Part of a small language model's weights.
Size: 10 layers, width 640, 4 heads of 128, MLP 1728 GeGLU, vocabulary 13759, 64.1M parameters.
Architecture: LayerNorm before each block, rotary positions, biases.
MLP neurons of a small language model. Each row is named by its layer, matrix (down: output weights) and neuron, and shows model dimensions 0-212. Each number is 500 + 25 x the weight over its row's rms, rounded and kept within 0 to 999. Numbers have three digits each. A neuron's up and down rows have the sign that makes its largest values positive.
A block is one neuron, or neurons of one layer that tend to fire together. After each block is what it responds to, as a language model described it from the Wikipedia text at the highest values.

L7.down1142:474493503546455520542497517498527522448507501483511481527476524504510482478497495515463475460574519496483489535485476495498526490471492475479536476534439528519514464476509428481482518472520502511488507523500503513556446498503544488507523463490484456514508553527535499516480454516497520500513507476491456501497497503508547539510530521518495507515486511490519459522507436532511520481480470484453508492517483479471522540488475537493469503481489519476493498492529511484534497521484464493487496498495511517507487505507447500494574513518497497507508483547518505473479498506493482438501537482493515551489504525532517473524500527493536503512527496
Name-ending tokens

L7.down689:453506500503481532490511505526497468490475484510468504454506543506507527482492489515518541496502497508499504494503501499525470505480476464505519526480513494527506547520535516507521523543520497510521502477501518495454502476503481500489508472488516468513503455488543504531479503490548476525496494475528511483474467506481528507503464537462517429485478493462499533512534484519470526506520458549516463485465461521508483538496466502496491481495466504480539479539509514554457513464528523477470509508506560493504468481504497546483489500492516497488461509522505455498490506492490486474518507513449524486497508475471537508525524522480486537530454469
Past-tense main verbs

L6.down506:455503475478544529502509543488498504507477514475458520517499553512578533471506483479523542466510494510520495492515478477506495522468504518494485489507542482486561430519459512509452473513532498497463509475517465455461472493491513487481464473498475522528530461487481507477513523488525505501531461473507493469515486458516450498508526493512495475487493503528503486502500519504501547509523471515466495523532519474490575453518445532496518482541508471515490546532493527528463481522519511521489477469467471492481517449472475526504497502553535508510514488489474514485498512527487499518538565501503468500505524466514460439506525525478445493514502496
L6.down824:489522547520510475513520547462492535512484495446483523547485510510524531507490508463482514494478512520514496468482480478505497492484486527496563486495485491475488456503490510487483485461506550496477528481477493465504506519501529519500499481505482489522471498546482523475439499495501489494515486462482512451522496482530478478548486498501465477517532493517561511502480479537517522541500533553495482463531511499495525506516487517564497489460510531498514473467557502490513488487496460515502491531437459498465502452509487512494506481543451550499494470508505576493534511478479509514515566549481469541527501528538481473502478552494487474551516493
L6.down982:468487517482500507485511562495524527473460475468520487483505498551537530512515496499469436521514525497487505516532481464507508503481486501459477502513421474511501484504483508495501458481548511490497513532487528472471477515509488482483459494507503514520487548527483481475464512511525493470510479447522485499522504515537500466552492498479511514506532559495504507500491482539538492483531493566438485486496440491489500489529476483513522476512547538543462510525503549493500476458458462530529495495515525530443486499471497512482558519523525488491483480509496498468532455479515500464543528502472514516523526527499495463472513525464556557511529551
L6.down1061:456482482490488513511487506524481502501492462462485525497499506481581500519512488512458476464453498491512482505488467486501501496504506472443484505526483474539531478535457504521484547515504546519534531490502449518487483519499542470483465503490490523536500491499461500475481533465517474496508457473522492503496522516572539445476467493515512518500518499503483470489512489504515482472504459488484455498510510534478522463521494523498486493524505506530528481483494535488456452510510516476515477512511507492469532496493489530508513528543507464525539522505518526476499487487512502485563521493454477467480524473505498435536480507527514465483512483
Time-phrase endings

L6.down156:468523503464518485510492481462443514469509498562490488502470501514504464487533493505497505533523473515505518456500525535518519483504509477494532457482506496501469518543463487460476439512500518478515507551483470470512499514501519506515501439506520507512484461478552494515510484501477512530495479499472456501471523496529470515462497498542497485505545498520506529482489473487478507472499512494482465511506505525509489519508519516461522498496520474469476504500420522500528470476440430474486533491510500520533506429507517527509511583465488505544419500503508511507470477484519481474548468468498488538503528525485476472517496533470504518501494529
L6.down399:394463507512464479497520491508504513526500492479509491514521492506512539488483506504533507530496533495472498475462519502522529511507508480536523457480495471511516478487515517505518495495538480480464461529515504474500518515512529517521484522467508501503482494498507527467492515478493532506501530496481497511496513483476526527481484497525495491494522500506492518507476496464531501542492483477489576514510484439542493514505491524538507491485513503501488487479534539515506519500511509493506493467465526496486516505526480481510502516476495510491489479489496477490504446478538485510531522518532518540481509526517512505473536474544478492527527487
L6.down1013:495475466488494523500528474524520506499470499470484551532509487448530515502494506529503480501473497483541469498511473499490543451479512482497512537468461475500558530495464517522490494507496513471495515492493531542477499509483562506488502495488484464481459530508481478467476496510502483504496496517514511519447506473533489513471507534530494482531487498480491540519517495454472489469495504492440526517468484482511507523459455533518484460500467486528508484469525508540517513476542471487505449444471506530519505536514488526527459532471521473537524475501499520496490473515552552464520496518453502502519514537519500503498510465488492523489501475
L6.down1659:410467510533465450496512459501495511484495480492485503487527484546508524510508471503512500552467501524477510536476536510517526490474469469506485521535539503518500551500473499550497480486497494477472488461450485480523494520497539490484514512483506515538489511507477499497526491523496506498475438490475532506511501509481540502514509499483501465506473524536478499517500484500512514509441516514494503501474524495510524522464505518519493470521483512502506481484518525487515521507527475524505514500506500528495501524458480473495491574549512481490497532535542473489501472499500520490519491496506512504539474513536519540511519514498462513494508476
Verb end awaiting object

L5.down62:467496498523506502500502543429491538465457502492512474543511509523487484478523491482487514513513518466493479531440527485514509475517494528530440453498486463533467459534463472506564508469520498482478499555499482457521470549516454487502462475494478488487523527467517455467495506531518472509521465492501503486463474469470511497525462520521512490531475487481439474473466488487485516483520502515485522474479474493508526547530514451541503496492530492428484532503498486487500502505474487441493527452460537513532524509529487533478498512489463511483527474492545541481544513518481514477552484498482528524487505558506492467490496491491503505485528520
L5.down422:481550489498485479539505544478562447512504522517505522511497456497510531524482469575488471547473527490537508478480467495527514518476519490503504506522500461495473515522497520535495498504517467484496531487506510498459467504480494482499481469478559524492499488487498512438539510507505504491558485536500508532492511480479547433499499496495509510504514482474495529495495476454521495531505534500473475511518488507505488474474476481524455446529520496503484507535516505501527519491487513523501522500512497528468455434505544483510538502517506460486505488474530528527532545497555526461476519479499489520502490439477500459490526535475486488481501508
L5.down426:465495510515475495512507509516489521494506508516526496488565496486518535476455523511466514538477525460480514510471511484475564475477470525485514485514493486518496481516516481530469491525514514550465489470483473479492492499498525498458452516507510499536540487503499499483499543551530475509447465532470469463485538528535553506495511512502492554468434513491508529542509430471470495517512526565505533510516484431482503519501488475515466493527499499497484557540528472539499508503487506538512500458487498485502493489499514496469480461468493513495529471483492479494523511507485517487493459519496556480505550525511505509488494475544510553495499467
L5.down469:486507535484438509537447458486481518505500501487458487527525480536474506539503519508513527504495511508508508467498451452504492545514478511522502527554483487509461527485542482535502483485452497522485529498559499492496500499517501529506450522464504502481475466498485512504518521499493469535501490544511490489487493507530520473474506489508467503506551463485483478489512505538479495495513490496508473504498475511530514485502517458498461517490512477479522505481545473516528492493494492512499470494495515527514480523481553496447447533476472534524495497456535440533521491493552491513435488540498549541507532489487477524486505504490506493553517486
L5.down480:491502471495447487506505507509489470472481492495509484498499547524470514480481473474494524507455471498513497552489509503504479473501537472473477447513472478528531471539448468516506507459504489495512487509472479499525493554517474489546517522515522483494442522479515513527484537552483512488459529484488492495511515522517524464493504521501515547511494508494474484515484488483425463502510504509491507492522509459522505518507463505498494512548474511487492468501494543503504502481499523476491476498493514526518501525525523509481504522516478497514520491528486485488523487497532521483474481484485459509463508461490507491531473436521477519475543527
L5.down511:429509436524504509499544489455486483518426497487556518512513473504491489515499495515502589508488525533515554513450507511524495483434496504523482430505487499522516484523457480520524483513517506498502507495490510498492522505537477469512497493485479497536554520477528500485479516518506508536494529533508475507490517463491503510515505542499521520545491505495419508527496475479457509539478475505518549499471552475495520519493529463516510516535512515467485496519538520500511556529487484504487507456472510508530478518511460509488468530451497531479503487500499513521480569518442443520512480491490560521469533521481504481498504487515562509525477533
L5.down586:486522465503507541504489505470529502436493500498504470490486526517544507489499503460492471513456512505500503503547485501455511515486494511544530473441507487482534507498449527476487484499479507479504502507497476478525475500502481495527475505539509455475524508510494517484568519484510516485507520526522494530508500540450484532500475479531461500498505504488524472502499514470551470498486481488553509442510526488562511513465497527527537498487499481509487523479533488451531490533497494509467520500486473506518497503515534552525485511543500499524512505522470502513488476522577506477501457481501504482477507521524473488516527500500505509478486530
L5.down597:469520479508509483493475477512535436556510505498463520498510460503505529525489502480495528538486512450510498525473467519471534494487485499499504515532491555513513450479499476476462486522510480467513528516501509522493499520544480504536503491525503552505531522473525442474489513525459465542498523540475514539500491471470548498538553549510491491472470493492500493490497464506553510515488572522525496476557548510502514500510509493489482524559484485505513521484519545521560537501491527501519521496477512496511466476522499460482488537512457526486472506482502481495497530538479526547495509479454532530482520526514501479481506486477488494449545471
L5.down643:496522484504488497506487529515510529510499516505528494508536528479482499558521529499513525490436494498519509519478513536506457467468465465522504481549485475538480509469473482510510491570515527516533511531494494514481478510547510490512508505490521471520530501503529516495513513517467487481416507534472493482500492549503555465536498457541460475499538464480497477492493464502499465529481481487517503522527489461505533476481481446478520481546516473508504482504504520476505510487505533489507528508531535516494481488490518475515495485499489454463498516440500495512511540493495502505493493493494506523477503512542526504481481473503498514484520529
L5.down692:454517520487430514535516486480491497499519497500528488487511460505481498495490508519500525500500533491512484515500482476518494513495495465486515460540491491470504449512507533464530504531514520457520480498488499473485481515489459500539449509463512500522504494514513481513536489515475494491538520521583504528507557495496480535488494551501481527518474484473470515475470472510471503522520517492494561537514491504495478453522511492470479539503477521482504477543481501494508522524493481471526487497491469509540512521530512549545514553504495507528502483414533511519491490468446565554515508498516486502479503494511496480520467492506546469501487502
L5.down953:496517476483466493509519491483552500482486497507543493513532463490490570502486535532520514514489500509515472519501498500485460490533461469490450474494481508517483507512470514499502477509501499563497515491458519468478484485500549490522502489473506558539486521438502480495517488510500568560497544530487512489504499467494513501542470508482504498477468474478470501513497456501484499469502492560497511540519531494511504511478495450482508497505515474505475498502521492494463531508504564502491493490458502543543488515447485490490528483517487509476508493441524498478530492511504500525491508507511479529513457514468459469509487484519507465506460497
L5.down1054:456517561523465488470500526482520497515472488511553541499502481505469487490490471526528529470520502506554531502499533516511484494450446536540480471526499479502496505488504502517503525502491452457471520544492509494466495483507479500491453514486480507502477484484467491494500495478543501479487458490479519482520539486491467504473497502524497530507488475493490499509497444503524473507519511506464511509531501508502495492521501500458511470519491495541466546528472511484507503490500493490508505502487514473464478498513522492491494606474479500493483509495517472485531491495531471517460443506522528501540526532460448467475461494452508509476498539
L5.down1284:426506502533473489483572502508533562514493505491512532512495476489526535538497479513518503484487480461514516516513490512506477506494471456515515492529467483510506481507468519526499505497542462496549498478477488477479528467522480520535479551492505555503495529499503483513507511485535527510458500473475486513522538488512485507523517489530500528501515500485505518518483466457529424521493512494519544503507536481491496519471490476507517457546537484552454476493511523475465496536508470497505513517489485507492541475462499571527486530513491515474515453511510532505510499493558503575528471540469511462491483574503499492495489514515481513504515538
L5.down1442:467454478580510534514462514486561487526513468475547493535462534489558482471491477557490499515544541487494509576464527530491502454474504508513484483490486506512502467488449457509487530492499514499489522494495482511559479504518507504533453446530505504515490501520504507480507482545540502471482530475478474516479542507464483525523507512503478494522482523502492507520496443488501416518557491456503516465506505542516472473526525520490502459509487489437478508503492530487501554485485495456505516483515474517484533526515496476549485493488475528460501516528498490518509493505503503485488467483491513509509507528512501516511493500501539529494529494
L5.down1562:451478487520493474487451506506513478500529501509464448519476511523482515511483503521512542496504551469499482480462468530531488436466543508484477516458473551517512483489462496507507508452512506547530529506516500521513489510497510487498476463520508521538521526539477488526481453482477479495497470515499508486505484480505492540535480475463480541508476476535462488488470486521504496512528475495515471478440518532520511524496512513476472470505475534482466474470496472489507521492497510486475504474448536503501503477494461452492512492501512490531488510546523499506497500503480497503498536521510497504497526517538524493506483523518483480506510493
L5.down1576:478532562490516524512496517478530546460482497516509487521519476534485503532515532551499497501534449468534509492513490539462490465494496529462497484534492493476471516540449529518533536536500476542483514520433471463474495461478513473494543463500506489520486516469521506497490472511512458488473470519499471495568499509406528486570448461515508551484523513497488503482507492495527480506507519511546524499485523469488471479490515502454466505533520553506536558498501540441453495496502530484518526547518532530483520508466430510544527489530448450486522485506493472488506528507547514554509486533514506513512528509505504501531448487482477493494491525
Surname-ending word pieces

L5.down351:450497526474480509528505481484497490488545502476479511499521538525493474508486503496511518500509501513520502489497500530497477466483520478525548521477465498513490490512494502508495504469514537551488512480478485511491500493500477502473492491521490523517525521496505497460548509523467486468500484491481483537488492498497489557518517511514473476533493521504494497510474473450536490536519546480473520489497469483515551517503495506494481516461491510499509497503480410517501504460542480516502559454521474520455483507486496452538502536509518434543470490510507483537482510492506516502505504448493504470520449502511462494485524504523522500487544511
L5.down680:437456499516473500480538503533524484505510459508498503522514498494515481513489466546498530452499492510498489484488495490511485506420482485503502502474499460527536521493504515533498479582484526528478503495474511521483506506521533500491497484423546488531493463492497570508528516499531474495481470530473509493505506506498506486491505530482514465516467474503491439492508500525495488487500519496485457507541513502473448497533483485498500544496477481474533539531504456509447530502491528493525497475508524510529510507491504510505443493547483518497521546521516446491495488548458523476558525515484522502530488481507482540534474514492472507541497505
L5.down765:480506461530494521491538517515507479490530470577480495542483482502512498546439477546475525497522527492541488543530525491484488498486490512462473494524489479499505538492442474503532522517500504520503526469498467436479510518504540519555476425506531507502508503495501511521508512483534435515501473513503506485517504520537479460505539563493473478471474493504512478508503494508475453494530514502451459492507510546458399483530493481527485517475475522460533524514450507553432541468467519486500490504500506510515466480465486519513507480518499504507548518519537493499493525483487516474562521549495518494553492481494519478523473516460503486510544528
L5.down770:512482447466510534525493456522504498510495468536496520517495499519518516505481499528449522500515536498497522544502518559511517465489505538464510514490462494513504499497465478538518501506503495501507509469475512503485515506559519505500502477506493528478510498520488541478530486552499453476515461525539516493543491512503467479506536509535524465496495461523468486479508526540540497481538473498483496480511494503464451510506467480521529482448474503491568517517501497505484553519491560488475475473513518475497432505477489502488461493489481470553535585521577490490504495536453476474532511499473508508533520499480523484493523503499509477526513478
L5.down809:465472512512500508479541482537512493524487490503469496512504494502510505486488456537474508504490500505487518520494544499512525544447486471448481505525504494552500514516472505506499503518478469575536515435479528483489478483541511490536466487469496512510487516504525521511524474542488485510490463442513492472549501530460517525512480497484563519484474453499463475515496492498522496483534513502474501502497464503484479508515506476499482498510477532491530510519497493517417506494489490509496494544503518511519528505476493522504465490533503453532493515497524464455511519509484543476526498484470469482511519479509481543557481483507488497469490505
L5.down821:485499487519520480544563551520511473480456478513519503515498493499508481517464509536489521505489488473502514524549509527508529525514470490488483462513464506502488501483467537542492465492542527558501502500479526454511439531517474515557463494485515475474494536500496509483490512479498489416484468504495460495527532511491527513479485517490525511491479513521485495511491484517521474493576505529530478496520507464510437494501507496484474486531499478492516489504520512466403524506464524468520476497499526508464454502506481537488437487519517522541510526510525463486539522514445494495532567559496498504499493526488531502530521484498477492518482525
L5.down894:467485500509454508467505445509506496476504492495502474551499508500495534520480501531535497498450498556504496490504537491471507467497505505487520514497503519567474493491482505534509505520493484547498479512491495497476501521486562483489474499516515555523493472472487491477511438522484501497474503503488502533568477504503504482458557486508529458509497484522479480488527522480485533481538514492505499520491505494499527516502493474498489482497486490504549507512499484509533535483568510461519511469509513486505506482485485522500451513482505495522505533567506471491504529531489479520507518499472520480519506477490524498534502478536511438538501496
L5.down910:507471458501522476519546496519505471522455498501523512474487493458503484470497532508469526456498496504511484540494519515478491481468501489465481516506482482504513487517493506535483521559537520524520482498451491514482504456496527489499529512452485506433468583464475499528529505501524531484486475488492485506588488524489498490484530510511571502497488447515463502489524520529526489491491486524477514552512497463490469480523457506525531514526513478458538518473495509501441496493474533468501510476488530525471448520491485539494475500470511487507471510468554451492511526535485488490489499537518464438553544507468503505509506518479505475511498499
L5.down1010:493474512485516505512501509490461562488478476487424542477483510478515538497496479524492524487510483481478468508506490506514473518481505521462493476478435521493559493495519519503521542518523475552520493486526517501488474471471527487471474498517519447495511471518534491513510524502543506563495515497487494468500515498459488486506462486494488529522513514510506445517490484434491540522514485527518482460527498493460498523529439530484489477537496505492510508512497468507452499482503497516517503440463518478492485477513412517535480507516489520526500505512446515467516541501511523518502539536541547502520494523474460468513525503487514515548496494
L5.down1074:487510457508517534499503509557485502470484509467493509461527459531556459533508519519503522500477511528484504543483571493470529505450493503473509470511483468488526525500485504517499513513466481555530496483512563502482470514492528492478479531517465510530521529491493494497487501508513447482519455481514479486584486479476502545475531518503480482486472478487481492526446498479518512513499495478556500547507522501503495535549442514509535499511492484495513488486532485537444524498508496498498524509488516485455490528486490489497462538464521504500489530510518484520508503499513478492534481527492493508537485519484489533503541506489489490508522500
L5.down1152:464569454447473509514552468519531496515482475520520513490453456513491515510500530511495479486543490481481534527519493481499498511506504505485476488462502486507459468545470466525487482463505482499503501470501476525479507502509538504499502479521490494465467521490457500489504495486504481513499441513493495521504484509446497466487512505497503489532525484520487518522449518495516496501535489509477490521497500514437460515533511454525509478510491468483502494523496510537466490510501532493512483495518539485468477543504505518501500490464520450531531504458508489497541509525499488485529503533511524486505481481448513488503510503511447507516532528
L5.down1256:484490480495479525491532506518525526500483431512494508480506479502488481481511502544516527470521498507501503516514496521465497489476484506445497501475492494502511498498495517513487508515523498486505485482483490481495514490526520485543478453487502481508499493458473507498533487467557484502500441487519497490495502508528481477537501565492479442515466484488500451513521502511528489483523487517474448511510493503447426486560449494491477535498481453524549507501493529543444509467497526489489475509510504523533482510481503561510455512489527500509504531528509466508538488543480495453587507491473526492526506493489508516505508525501483502515501501
L5.down1421:510512510492486538469461488511462496520509508497413520502505497508497509524501530483496478491491481467484510456523490502507520490452511492453516553506454519508534537480511485528490447479502515475521502467552472519478517495500527476493517519541474568557511483467497478486464496542494451519537525500479534541503483504506498492535550494521528477507489476504478464483524493526539522503528514490492472473500485548464542489512510507504516475486508511519488469506478511477508482526491497519480503518502461488511495461485521479528509509519519500512486509541521531508502464490474534475512501476485449523510495478496525465514477479530536483490499506
L5.down1458:453510462499501507492524469524497488519497473497501511477483497510516478502508502530538535523502495513517495508532541559445465469502509524467473491527506475502532547494472515471515520493514476529499487482489518504511483495516499479546463485522524534507509483476533496488527478495524506489502458494509485513541483510513500454480499533525503464498454496508460489511518502486526465489532492540495468522479499520519423529515486486527473501495480501501566510510477498525450525487509481504498477496484529517479485552443494545511446534488567507496524516509512452520490516502505522466484501505473502472536492480509489505518494487489539467475474496
L5.down1527:449488492514465464508557491497521490508521512519530553460486502505532526520503501519507511470518488461502522518517520524517460510518475500512516482533471487492481511489480584468465482469522510492495494523510502497525534510490456501532463531479463485488492520494521478522495495521542573491495471524494523516505516506486551505513474556505506522523488482502463531501508438472478509480543529507481524489505465487541497447490492480463504493520523506507506477503498506529505485471478494476524492485498510518504498482503486523492530552490512500504499500466471489512503519514458530531506493503499500494470493525486461478516496519531534474465506516
L5.down1683:494495540484482555470472525548514494504547508556466521503499538499495464519493514497488497495484537505482524504478483541477500508464480517489546548490504540520489519521508484513489472508479497461515507446498506516514498494541519495526501523526460527524502509465459539459506499477481485503508460498461505468510509462493506499475491543508460469485503469480514497504497493523510499530527462480496459510448534510461512510519533505480491495498502462589541498516474505514534491494506484519511506568522476479472505522438479528509537557510478468497482504553517530501544473474526519485513506498511460477517523500485487505499471507525509508470510450
Verb-ending tokens

L7.down677:453498503496499545519525502516512490513507473505448508516534524535529486498479502473524483485519525514519482502478491493492475476506542508439492496511466486494541490499501478516522524463529533465514502463522492493460494515511503456530474481501542490485515454491489506523520497475531528504520466528540490522501482490525484518500486524468482487491503527483525469513491512470502484531550490552449506502475539557469475510519490546510500522468510507496533484498480501558493494483503493543489486486536523553502510477490488520487490543539488561516523562519524474474506510531487495483519485451477486480486487446476512464552473537482484475493507440
Transitive verb completions

L5.down108:446521539506512486473499574497508507522472499482551508556493482517525465487510500488467500502528522458501508522487552488504515496523469522532499494479534516500490459478483510510480497507508527484424523514514456506505522505479517451521470484487492508505510450505472509523460469425528471502534515457487498460500527498503462492504455458464532473521533488481489497531539476491561502493498510484475515456495438537493513513494483550466507477506521482481534520549465546501498513505481507479552548526469519481507506501510506511510511515517487528498482475513491453439495507511501461477579488514518500483506532551530471467522481518522521517508504493
L5.down117:418518481468492531429531516486526500470525487499463521515521485498571492512495492508473450501561549515479482493529509478502523500541454491523517482474503453463467492525500508512501532469490504509519503476484500498543497522525485495482457490521490489515517502504511509495535515506537485562511478507492486468517508516522550497511499502489475491535446514498522502475446519511557457497497495552514486516536483493504487485512480495481461474467513481499492535499486516475496521492491544483518479489468465456495462476508471504471485465514476465528507488454477454476500505530513504499459487532495517493462497466483447492492486498479474488520518463
L5.down274:450515477541479486463535539524503540520518527525499516544524472546487484498475499540463540470527488505514531518450500454504539526453485473519483481505482501516539466505506490510500525503503495529480527479464483445487481502539494559518475465449503489539483514510505508513514528536531520508452501477481486498553517504502512497507503485483505485513483426510471517477485487480449508531503473508492531523535497457467476525516476492459489452506525487495514510502507498517509501491477519496552504480471495496484506463527494526532501513533504503525510492517532455486523557475509495505479543559476489491522514530552478499519497514506538475511541521
L5.down283:434512523494483510501470491499471464520547495458486474497501520501556524506554535503500536511489507495473511475522469550529515491479555527507542523472515484485509494434509500521510494475511516485473534506482546503524497512504445460495510485512475531543504485480447492453456521488478464456516481510519512533496483491542472525474512514469501521506518513482470494480523497531480504521531530491460475508507535558552524472510509482489475490482534503509511492508546502515499456454544506477485483529502514524526468503477487421521514525503494502543474502500515495506451489479487494484493505509488491485513504479510469495483484518547510513489521484
L5.down314:479455487475526482493541546505467522490474506498465515527521519514545504487551492495496486486502494490506497515488488447499472503467524502481480475494488464502491510526465515504486470494509520528529530540511490473502495496456469465503523499487499501482503497513519498533422495509486519529500462473509509487478489464502519515533457470484523482496490505487480484469492454498501566503483493519490526528527502480486508496487473556496499495551538509508480502510497504520442456532498429493500480469481489507478523462509467557487560477501507511481513491466518567481499503499495499480552486526554489494496531501513514440531550510491477484518471487
L5.down344:455505499502486479497523527481499549510497475488509517518505489512511494522479478505516490461518521514481530459533547496488520480530521528581507462470482516470475499478526524496517509498500488509498487456512473550514485493542510483481453528458511536472529483506478521520515448477540487441524469478536488516507509496502507527490477482483503462494490464515518488482488513494525516512530531495496483511503525528455487473513499435497497482498533480475501536512493519500503518460508517490525486511485515483509488524480492460480525546446513509510527495455525520503509486458466494444489484553486518493500498529500561481510500494525520523536473487
L5.down430:474455502506466499494515500489542510458518518498473509462504498540555515517548513479508490510491541514528441511526470532520461496504516504506492512483495470466521533507496538531523510453499464444522476456505491523500519511487539486452470554564452551519478492502465478501492501478466495495509484479465502525489490493508495534488522544474486459496510551520463466472470463498525458517526501516530509520487528484537532534482500474513496450522479513479514498484499491511474478478556498496489511476544533524496506555503513469500461531515515461524493474529486517488489493489511498504476507500461472495483477485493493497490477538526528505504533508
L5.down886:512449517529480484483547450510497535473495470516458437502554498485489507495503465541492509496487508488501505494487503439490563469484483474485499507548520518488507536480516530470530493479509571550470481462517496449490505501457549492491460502458516523525471487450510482499554474492503502472458432497481492505512492507479505507519505511502485473501476506467481479505491507510457520525524536492498474515484530466472500519513440518456495472478512466498538524486515498457472512522496506492495523477496492538471500479481506506492490459492516444564498559497511513453483538478499510456558562534451515508523492499463541532540499479544532502502493516
L5.down1191:503522497489497530489507522511514481512528525496473475476552521554518487477472489462514511497518484504523503509495509488472521509536482471511477479500483472495503523500516504504479506535465515476558518478524507432473514492478505490511515442512472489520482457497509497520516468490482512499509496523493514515504496465494510517540521515479489509482508457512501493459516509518490515517520504526445499466488501507486443534504478505497520498526478467486526494519507507496557519490553494489493505477505428494543508481492529557558536486507539505583489499497520476494517487509514492424501463451481499491506517486510505514472482501512559505481479478
L5.down1226:486479506486487506476527480502469528484547488493507487499524493517502508509505561498484560490506509520491482482498479500508476545508529526468511540510470519496569455504510453486471511475475507460499522452529459495548510499536507481513492525515532513532490522499510511524506521501519493471484511497482522509551460510515534484485533526481517454536504516466537519507477510523493487470512486511485518513520497509505515462513472468460492467479528505521519518466481571545511527494484514535512488508538504509545550522563495485479531548537519501465525500510502513452508506449488479443485486514485525520514520503513516502526481521568502544528511505
L5.down1236:482474538480544519514533517530486484467509507493504522481479457509524566466456481524532502524530471514468490497516517480477493472494479503503511500507525465485508481537501484507480466501537466513545510480489497514489501523488542482492491546523517510501522478488509520518484527506451500555460488468472537498525475485545528480455531441489490493520510461484549474517517539539508496521463479483503521531483476520488495502496525489488471522496503467471550531472489505492456510463438498509505484500484504514451417522484525455513543455476515516504498479499514518442497491453532515488519553513480455486487442491531535481500491500474464519544491527
L5.down1318:518489460480482502521507511499485518506459510557478509486487477483535472494566485521486500504512460517452509493518534485521492490473489457507466459453503506532501499484475494501415499505485525485449516499487510502499517478490500524473504515503488533484506565453534527507485480479507504488532512518532488493504485484471521512474498481537479498454498491499492462472497478507497542460464501472488546527507481455480459500481518509510508495563493461487487456457485513509539496536495499500484531522522515482481510508510490539500507466518473461520474491495479513446514495525457504510491532522569483478520506505537468480516512495525485517506478507
L5.down1577:461517496523475547452524453507465517520482483460511484491537533491490511476534558511447486487487486495487493515496503504491522498491491487500497538463500553502508529471503516466500497457476509426507504480481515502530496518525524471488475528549454507519532495503499502524539510440452475527477505512487531511525481507610485548478535527477454482506521543499495477484495505501501451468509493513515520527483481529473508496530479481476468527472514463519541514504507492465546530508490512514509512535497463513506454504526503492495493540462493428552523471555500522460496488494516514494525506501450534493468524487542501510541481523555497511542504509
L5.down1608:514498455459499496451547524520500515512535489524442504513517501551517492493527519510498520486475455519558523494501466486511511491485498451446491496495454504519506532509491509535535470530463517492531525473502513494499516495507519485488507510465488520536469466517489512507499489475483479507505470491461492487547531487498513527496496460492473468495491448475494444507452500501485532537541479472493468487521485498417497524511470518503535513484457430481496496511518489521470510524518489514516512517497512512470453485516540538511466532492517476520480523508530512451471568529505528433503508513523480488503530486525495516521465519513500449501485510
L5.down1624:505499515488478487491496509509488540485466509502482497542489496546541527500501505490458494497514472508516481548527524445514491478493514498535511532491437529483510479505506490500517514508480528517472574496481476477480494512505455498524506508478526483506519536504538517519437513531467492543491487500492522461551520498445492508511515488493520463485484437523520511485512517476497480481501500543501538485504500501487477520501483542494534456509474502538475480501479502513505503478514465501493461477509487504481492488472506531478552541524531538516476508486502509502501519511458459510476471522498520492477562472495484482494490511491480505509491494
L5.down1659:452477499516494523510450516507469516483487509486522530529484511503473436531477479522491516472481500526497475474532475502524522509511512499542490540522483523492516492478501510510508495539497470504497535496471459526496524536524538493473481502511511511525503507495509517507498492477452492487524560458495501487519530482514549503497516518508487462492508522478487488521498513512515490493511476461514467466476480509501495528524528460476532508466459471500515525501475507475488521529530484488516521500528506495500511489517520444536475488477502489515506517517503486473513495486476464541483505503474504540452487490509471501472494531492517492503519500
Main verb after subject

L6.down22:457521472482524481503546534498514517466455517505495482509512505502502490493517506515490511473510548477531502506479494488498464463485521480457491461471486419472487479532480532508486495501564484503517505510507476488515473490514512482535493510509463483501509498568497497496472481513535504489529482516487514491505516460483516526511485481473506522501482487477483490502513481466500507509512528499490502539518571432480515515465462488489492506562497454500464490522501489520450459538518547510488513475453532526453470454498496504505520562493510496454525493494487544529504513523496479473477517503545496495535517481473443506490524508490504534505491534
L6.down516:521503497494518545477483522514502500535514495505454493483496510485487532517497508498489478488475497508519489543491507507514473478501518553423494479481520519423515474483475585485530506494503493518497484495502544466479521483479514492504510537481480519469522473511457453471537491511518507466520507471496544493517510500519536510430486465526570490477474483493472482513509547499508493456566509519455481548510523464512489485464460516495455519498494520506510481475508511473480498489494541521471509525504495530468494472485494510508514532483512499484512529563507534481501494531469514505525511467537464495534539435481464480476528553491501533507569476
L6.down1554:491493516493515502485489513518503527498460487478480503466583503506519504498506460522513528518567495499536506470491475469507527534518510472495474472499431450490528506471496543512482502474491428490514505503482483465524525491486505500487502533530505473533442441519454457481475492494521516510517471520485495536470476493483475515539497530453540479480485496502492489512523463480498489542529508523514500550512504501423532494512475513498537496528488505519489490488488507527484477506519510469501544489528490541509493465418519503534472531508491490520476500463514486476483486489510476472508504501499478518524478485500454437501482516465512515470495516
L6.down1682:471485528505461479465500444510481501484519528492509509525518510496465528487530555503556553515507522529513492504539476398504477511443519493491473501509475493491496522504464540487513498507487462482513499472489510486507505472498487499483465514519526511529471455500499496496515524513491504448517509474521506518491469540503453558488498535470524515491504507469488495528509491465497538477500524520507497540498544500513538481510517486489514474519464507493553486485486520509539482527569493503517552484508496514532487509477524499516467526517477500502476499515478476493514480503509526538492494488446472513520517490521466482508510492467497531487467503
Personal name endings